config.toml
rope_fraction = 1.0
beta1 = 0.95
max_seq_len = 1024
MLP neurons of a small language model. Each row is named by its layer, matrix (gate and up: input weights) and neuron, and shows model dimensions 0-255. Each number is 128 + 32 x the weight over its row's rms, rounded and kept within 0 to 255. Numbers have three digits each. A neuron's up and down rows have the sign that makes its largest values positive.
Before each neuron's rows, "fires after" lists the tokens most often just before its 100 highest values on Wikipedia text that the model never trained on.

fires after: "6", "7", "8", "5", "4", "9"
L4.gate855:107160144112118050111128151127128123161094175105125105088150109141175208156166133054160161132107107066167100103117190151165104150193132134130158155168182105095173152159139118075182110110079071137187155106115166117174114126151079130128112102122142224152136089182109081126073149138109078122176161161164128137113165187158090095188157186087134114115137145164108099125132139170079143115126152121145092125120105096193095099136166162126088163142132147127138138123136128092160076197143072089092110148151112121112122117126186122133107107104099111128102141119161163124106180104146098157098115121147156102150132135117131121129102086140050154089156155131137125159155075140088170175092088094134174168072088160125149100115099156076093078055098133084098078130123100170168105125099144
L4.up855:132129093107133102161124123101157139097134140192132130110070101078167127152173096136129181104216145119142168109183116124132171125111109103125105140195152185140161027195136141143142114119145101121105110087122169150161159127085118181122166173140175146147149141133023162104162125154136078102184082094148147139113140154188138140200148142061148130130136075046118141162181159107140181105158177094141173133160195103148124092130129089150184100156141167124102155139116078085135121130125176078151141130123167115129146112091112133150155171194152118102076117133136167131121143116187104168110122068149159162165118128143159196187120128129127142143130126108109135116144046128160102152079125122147188129157121177177146138092086153142106130091138160130148102163160067113157104118117104

fires after: " in", " on", " In", "In", "On", " On"
L5.gate593:155108171179128125098126097094143125141147134088147099131137087040114119120139094124129143099067055113127097096101127103182118102123123081160114119161178126146125138158138097108149071156122104149163158133056121134186073143119125167143146123154085118167162149165091091096141141101145124110058102134136124157126132133145159129130163116155150100129104130180165042177162153101106156068102130091174150098159130134139174155131118119078136157093122076155146111153102141148185143170131061092123094068126136134148156155134088137122148100099134132173122136141179160140179113134045167172107130111103193086145200106141097135168156179090168105054140184119114113089118145122163102103136193136115130178094141151105145149127207144124114163091109074129118083092037088133079180141107190
L5.up593:169099117076151130116178121155131130138077162115187164180119111073091102158116132166063115088144136116111141126098214122125098154125161142144129207150155085134126100122092089135121126165109155161135072181121114084163111124068113128136180122201139151114158125155087117096158108109155143133122147171181160073104104102122152095155115111076116127201158071085097162175126104126181107143140148158099121044111087142122132090072090098141116122120142142104150165192115129131084179119089069132087133235127156136175156139140143145115120112155124147160193128129106179106137070118068075156110122099111110068136119122100142121156169139096134158133111182099113172157109098107120155091141174185154112090109078131087139149132101122097165114165121096137113145118120103050181175171180131

fires after: "–", "0", "9"
L5.gate215:122080138148145118139092193147144096138113188158082171117105156066138067149097147134118085089127101139044137142161182099115113181216099153125136092183085072105185118137099109153198151185150151141146146136132146150148151168161132121122140140144138131134127074136085160130152139125132160071130128099086078202168072155086125134168149177120128122126101094160106099097139125142172118131142083129115128125105153158106191107132163159079122140158109113106093177067131161111097205117115150169121067112193103127148167117122147161067103099123154144127078120131129137116158053173118127121080114091149132107148091169082149203083122136167144150111128126130127076126112179103103168120067121123141081188146097118086120138168146138145137160087162126146149152153076153086179142114040136
L5.up215:121089133124132115108130194150153124136146197153129153099131132159121116090121074107140080098097130091090091044177178113134147134184130159111192101169146130120144088095106096165193137162130123145153100105168144171104176148172138029133105124117182154213106076119103164171103149093123139131148159172120118123169060166166132149088133183128160059114124054113117117112134100181153088175123113111149137101099090092124166115134137155141126102108136143078134157065105160089143133116136132121154087127117136135121177101132111114098080100120105155140144124112114138137115120148112068150084133150126110122150115170119110203151098141116117153104102123107083138093202127110103198143096098106183120123105114129056105047103085146142107142048169104149176110065100119124161184126077069

fires after: "0", "9", "8", "5", "."
L3.gate800:095069117124093134154127132190120105114139108114115180107064163192094136135095148142154166156098104106126175074128129062130128117138124110121135052141154114137068159077101141148168207041110115095137107124156168117150118133129127131176117115095147056141122148195122127131170186125137087117161108133061099157103195134108135103173135154172123145154114169148072139132112152103098142119131138186171100104143116141102121136108197147087137112137044108135149122170153108140114159108093207133125130098093172077115144178094175200143098158136106074116165060084122079153121146140082106109138099093121128132137097138104165141124177119122157125196152158103141134157156075180158145121157123161087076090171067122139120136169121117145175192103137141158154155086091120132095199112160117
L3.up800:124136094075093113147118132125198168165104120165125137104176096133154121146109159151141093132137127196141135136114139089158164105112159117134153078146096104148150073138137107161139131135140058109125167122178182086157101193121107156106107116110133061145116129109086105098130135185087119151127117117193144172199104149083137102145106162070059154157159139126131094154126142101163159100125131144145144101087092139124103130161174136062209154109174178101107163151102112187146118126113086117023094138108136124140160130161127136106180138163146106161044145097034111087082125085173129152095112119122083065148111121128129189135070137146156127139138044097099131168110095169096111146081089085042087119125088131124168147116151123163133172158137105151171164137128117153106135174118104

fires after: "–"
L3.gate875:157182163158108154125122136118193150111142206112178180150097129196150089132088102122065117124111100106131212096103126141124147188106052119138104135152132142176149157166158146134091089149060120159106102146171148106146145163181115088158145111148125037116092081181094159103111135141076184121101170114140054184150128120147117094105126125152118132135079136125037110191122097149121148119157074097144104079148144152070155081099170165125095145079080164093119085132164184116130126159163119146084132102173164164089141128124111186101145093167124118142132107143132053138087124142145128141160124121151159109126040105094137104171187147133151148083144127136179090145138097125105128162091128148149087138108113097119088095131116133146153200148149074109169095092145133103175123112117136
L3.up875:125137158190109164126145114154190169154099128097128142136069130125151098097128050154156173127136091078111116107109121169126114118151171113112094133202120086116160094118154087156166123152151149133134137129141130164097193191177147090150140148086138123130121132138126033121109131122135121087157158128154116136173130120129112184154093136111077105157097080163054149121168084117121181133057111181163125100170139091113200133083109151089120151129092109162098178100126111101183164125121181131127110125163119185114118157158102172106148096135102096055123137094205142164098147178119192145109093117128146109106109075180111204147159123104136139117083155167106105108170089148106169120090159191154118096121152134151128122116056172126114191159116124126122167109096156114237123132132087

fires after: "–", "9", "0"
L7.gate431:062145128089136172083142136192123179174100143153154113076101146150104163117097094119182117131123084159154137140130175094162102072197100126156135110110117098106157130136105118173115117097104111113120156113129123155193160111161181082087142158136127128124120137134077150128136114208185117166126100144155104135183141132128106141127173161121164109101087130132070152099120164140041117107116136121164121132134100186101191133130094096087132105138103103081113179102153161117155113101110105127139148092152198106014115127077163174122161140166142138152131142121051104101139130141183177094125113123175129094097147173083117193094136054168139125123206106146046132162125104095146152155144133186141081108111148101139087136161105152079156075134165163142121089111140135091136053132179137
L7.up431:101189154153123064099127123122160150121138121139099153155128103096133093154157076188149096114075125043077183103120095147161159129103112136135182165135131125110192144180201152153143139078153129071091158127151147134096132152127132128114136160091186129112124194125141057117118135078143150145171165173110150110144059143150122115172182203127103106154185076178077116091074150157103081094113153125154136135082130094156146115104116070115148135143144159140125181105172093093104165109061103103098117130119117077214099129142139127081081144128108081165084114098127140113075139133160122130112106121116080175169107095153164176170172114129089122123087121141140173157166078167113098094162121130144144094140136128134111095108093156127193165199125129170128179189123094117181129089148114

fires after: "\n", "|", "|---|", "|---|---|", "---|---|---|---|", " "
L11.gate738:122162149093097160112130138105114112110120095115120143107112210111159137164127142121138133200137134129129116144080139171137125141140085119168118089164120151141108155180179093177123130139140146100106151151118142122142177078144137100125103138063148119176202116101162149125122167143028179142076122168124152069128092125141121097108123090111122101124111190103089160137166059127140089117139204206166075144116114110126119116191108167097123117133193092075090163121075113090173217158068086117119160113082093170151111115110081129103090126148226131142065113169116048137126098114125085069108147095097195128105133100180130136038134136103152140129115101148155116094151101155161096128135111101156157106178126165162143130172118090093097129153128121118096104082148149154154120138146137
L11.up738:161130119111094098163084112143141116181095228127078136123122163177112120143153177111126145097187101159140121104168102067095059082183110138108170120146167100109101185100113138142034114154130110112183146179084151139141102152153111135084134147127103087128151084130082172174109098072146129124130155110124099078136111160109111118164161127120156111094139164147096159177062147143111156101103173079102089113134079129123123146124214065123096108121147149073110112137092128156109153148182133087126077173122137135154067083103124143153177099104139177112054142143126121129142138116167163115100133132122104139120133175164104144168113142085167094159102107060134196118133165120142119106174084134109118140123100176104191098128129125203160146186134105090147194103108124120111129089083049

fires after: ".", "–", " "
L2.gate111:067102114121142115185205153102162176171135134123051118104143150102086101207105133150157109128152141133120106064106097084109135121159193122126171145158133113125177114096101138099112168081141094198130171136158125126181139122141123131131138117122160100158182205096085121129054140141169173125128121182143145102126143145090141168147146114154103150060141110150120189176094145060153152083136152162104167127132100201183135097135143143082143108114078140136081109138061142119182131117130113126140119144081123158089113163101163112191188132077143110115144081089175143070135084157188120079109116118099076148130100157121136172115150127160209132178165151150073042106089103148153106138110121155151129116091134144123115103126142146134191113130130099153175143088104085135110135121122193
L2.up111:133140106113037115105118131138128115133084100177050100056120101110107156141122080121106115106176102161135104126068109117070179097090117143089176135139112099103127134146111159124166190137069184117085107121150179137169166077151143168145105121087143091165127182096114135129118144173150139088149180146133147107195120140160104125158077100118068083105159103137093132149151149156194101124123154109159126146159068118155166142158133103112159060123153162180153111129083137082164118154163091048180132086118170147102065076132150121134073125121117106099166100137180112109200101140139182173109160110092099113108049136145151134110151090173154149124103141130180137095132098121145149160123129081205111069088117128141109174171126120135102154165132115166148155138166139146130146047085142

fires after: ",", "\n", " ", " at", " a", "|"
L11.gate487:123153056080124117136169107061072138144136185140111173079101140163089123111070152072118108133122108103110104104097155080143111177175107123155115140217139149115142172117115182144187134108159180121129165154135130116158194143117111168056096087089129131130114161106141133060119101120071085158085134176164170124082100145121129140071090080114128131116097059167095157068123127088145163137173173155170074105179090130142160147140129218120095143149097070095065135137132202125127175080088160135121110119155073145112111108126137143153117107107118131087123133085163133138100126144109105144086067112141144061131114111126087163111140135180060186170138116136197099128167104091122133144094135116111120085167131140131071110114126165098128132145122103111052151102102114145091143125102128
L11.up487:143121087125125151147137111135161105143180126100160162120088168124168068100149167109136127099074164149110112201117113153137131179171109199134134077101141158106143107188162107111089098128095175139190151124118116099147084113134150171084143200203092121172112165095132142076154080118121068088115106144143128107119145139125076089137157111152110170109141167117110084089167093164184126139128146071109137042149133159100115126164090071153160154168138089118107173086152171152141129122186111131125081100139135104153149138148096145153196187085164137077140109155115098111136185139136117126114162114123163103175142143130096162149077082025144119107141086166212157138102139091091072105139114149171189138132164130147154149097146109158124140155104155175136112135179125171097170119057152

fires after: "==", " ==", " However"
L5.gate763:147193139118101148169124137097118163151121123163141177134108120160160138133131105128128049086146122106154140140088191148137174171094082141101134092140132095139153156182123177132144119108143110101092107148142149139104144093147138080122102170134137168117110138124098126124139120144151184187130157136174118151130072149103133132150107114124146177111122120141151127148099075103133133152147099113152161072127136122129114098174108208077098127101065121040108127116099120140127088100174120101144062105138117133090205085087084077176085122112154156185133127089076130132179117120141130121098137146208083162090103111136092079166035141128118175082088090113114066112116089148091147214128090114133181099073055154109146120095099177088100119152130144156017120158105169139082090102139128
L5.up763:071097122147117136120101126143110116046079106153126136172122123129126193160118081178153128155116084134143130145100101155141143104098128128076134119135115065148116129131079141195140148083118103166155122143081140156138185084154116123104161103169097099182107179102103112125133159085151109133189143188111076133112125253094129087123126145160108124103143137153134138187166072068141157129126140120148060070106103144128103136155113141113106195109179086097140091143101153096104177136136112083112095107154169122132154148026105144102107120137106150099063112097097097126171161099130100117089145082169155127162124105160127154141112116133119128124002092137126151121143087161129183122144128094099176079108122136170092094096100205128121084138192134128094078169097126121094144101098124

fires after: "\n", "==", " ==", "1"
L12.gate345:128160101127107079125118114172106176160118175152156143136150101184114147146128111108103146134120084139109150147106120160178119103101068132100145061169154128116129090095128157158154087135165131098065127100163116137123150139146121109157151080140152124134132119130122071148148123082175131144121132213118174150095080083136163171124090142177097175142062095176142110124144072109103114136145104142161144129138041173141183117104108088134116135157107135100147107120127146137141172126127103091063168148185160056153128106113143140099165057099068199176092105103056214138156084226113225165128126069099155136077139105104100148197138118131090135138112146106128122146137130128135097136154165137138105138086092095180086125120127172136128140125141140180072130138073073118118119108102193
L12.up345:072198091128100067133200116105112112125041108175116131151112125179081158136111112131166120141082095139139134143062191166123147119130161118148153064127153124145172126193155146188144101181129144110138094138142069143172122102122161134148082112134143065212149166111115175085084076122147153113136102147097129165199129122151191167085107159191107183146136177137195076085135122102111141142124099126090112102145071085176115144115135128094121151127116185150110128127126156154139138209116086138107154116136141147153112116129083197095104119115111160145132101129082115143118084099147096152106125089125101120119163145112098137181113063135121114101162097169109137098105065077095098106144127091132244141131114104186091118144131120158096140124120121092137149150120085148075143126173161

fires after: "al", " Al", " Votes", " or", " dis", "lan"
L7.gate122:072103056110194133080102167110105125128136088204158123097164125107181165134111117146179136119159129208122135178172125091171133131089089103090105185172124144098106121146098082158119138107126174124141098138118168158129145112165089112103155173080111088175120168150161108111189084116106113160122127154157136092114184163085094070079153173143157082097128183094138108151142148152150105114146161112136134181141125089086139133138066132139168131150118075113113130105159125113122143130125115096138101099184028013117111125143137083190097056127126085160107078081105134118108158113136138086109139163081141062100145110147123153118176153129154172170150122109125111123177139108149188176169143142111078114149105093109160219111096150080125089132128145111125144142123092171140121130158135
L7.up122:151146111130150129092095179083174094178173110089112113073172090164172140101134139161139126115171134158074170128157101137118087152139098151131120196200060097136081141098121119114215141158088157165155173143112164146091142127119049148113161084089113063141150097121149106113082144092115123180104096161149145066116142143109151104141161089072113105126132127055145094131122128141168091068124113161173150137191126066081133144147132173120120127198129123089117159113127152112103096085117092085119103113094057100195154079164154094150166118144081115140107099096115136088086071164173151083092119138142095138121132121125090157196193150153134172172120101141133146168117080098174171092120130111163111103152121102144143151104170127125128159183100147150108175150181155091103174135111147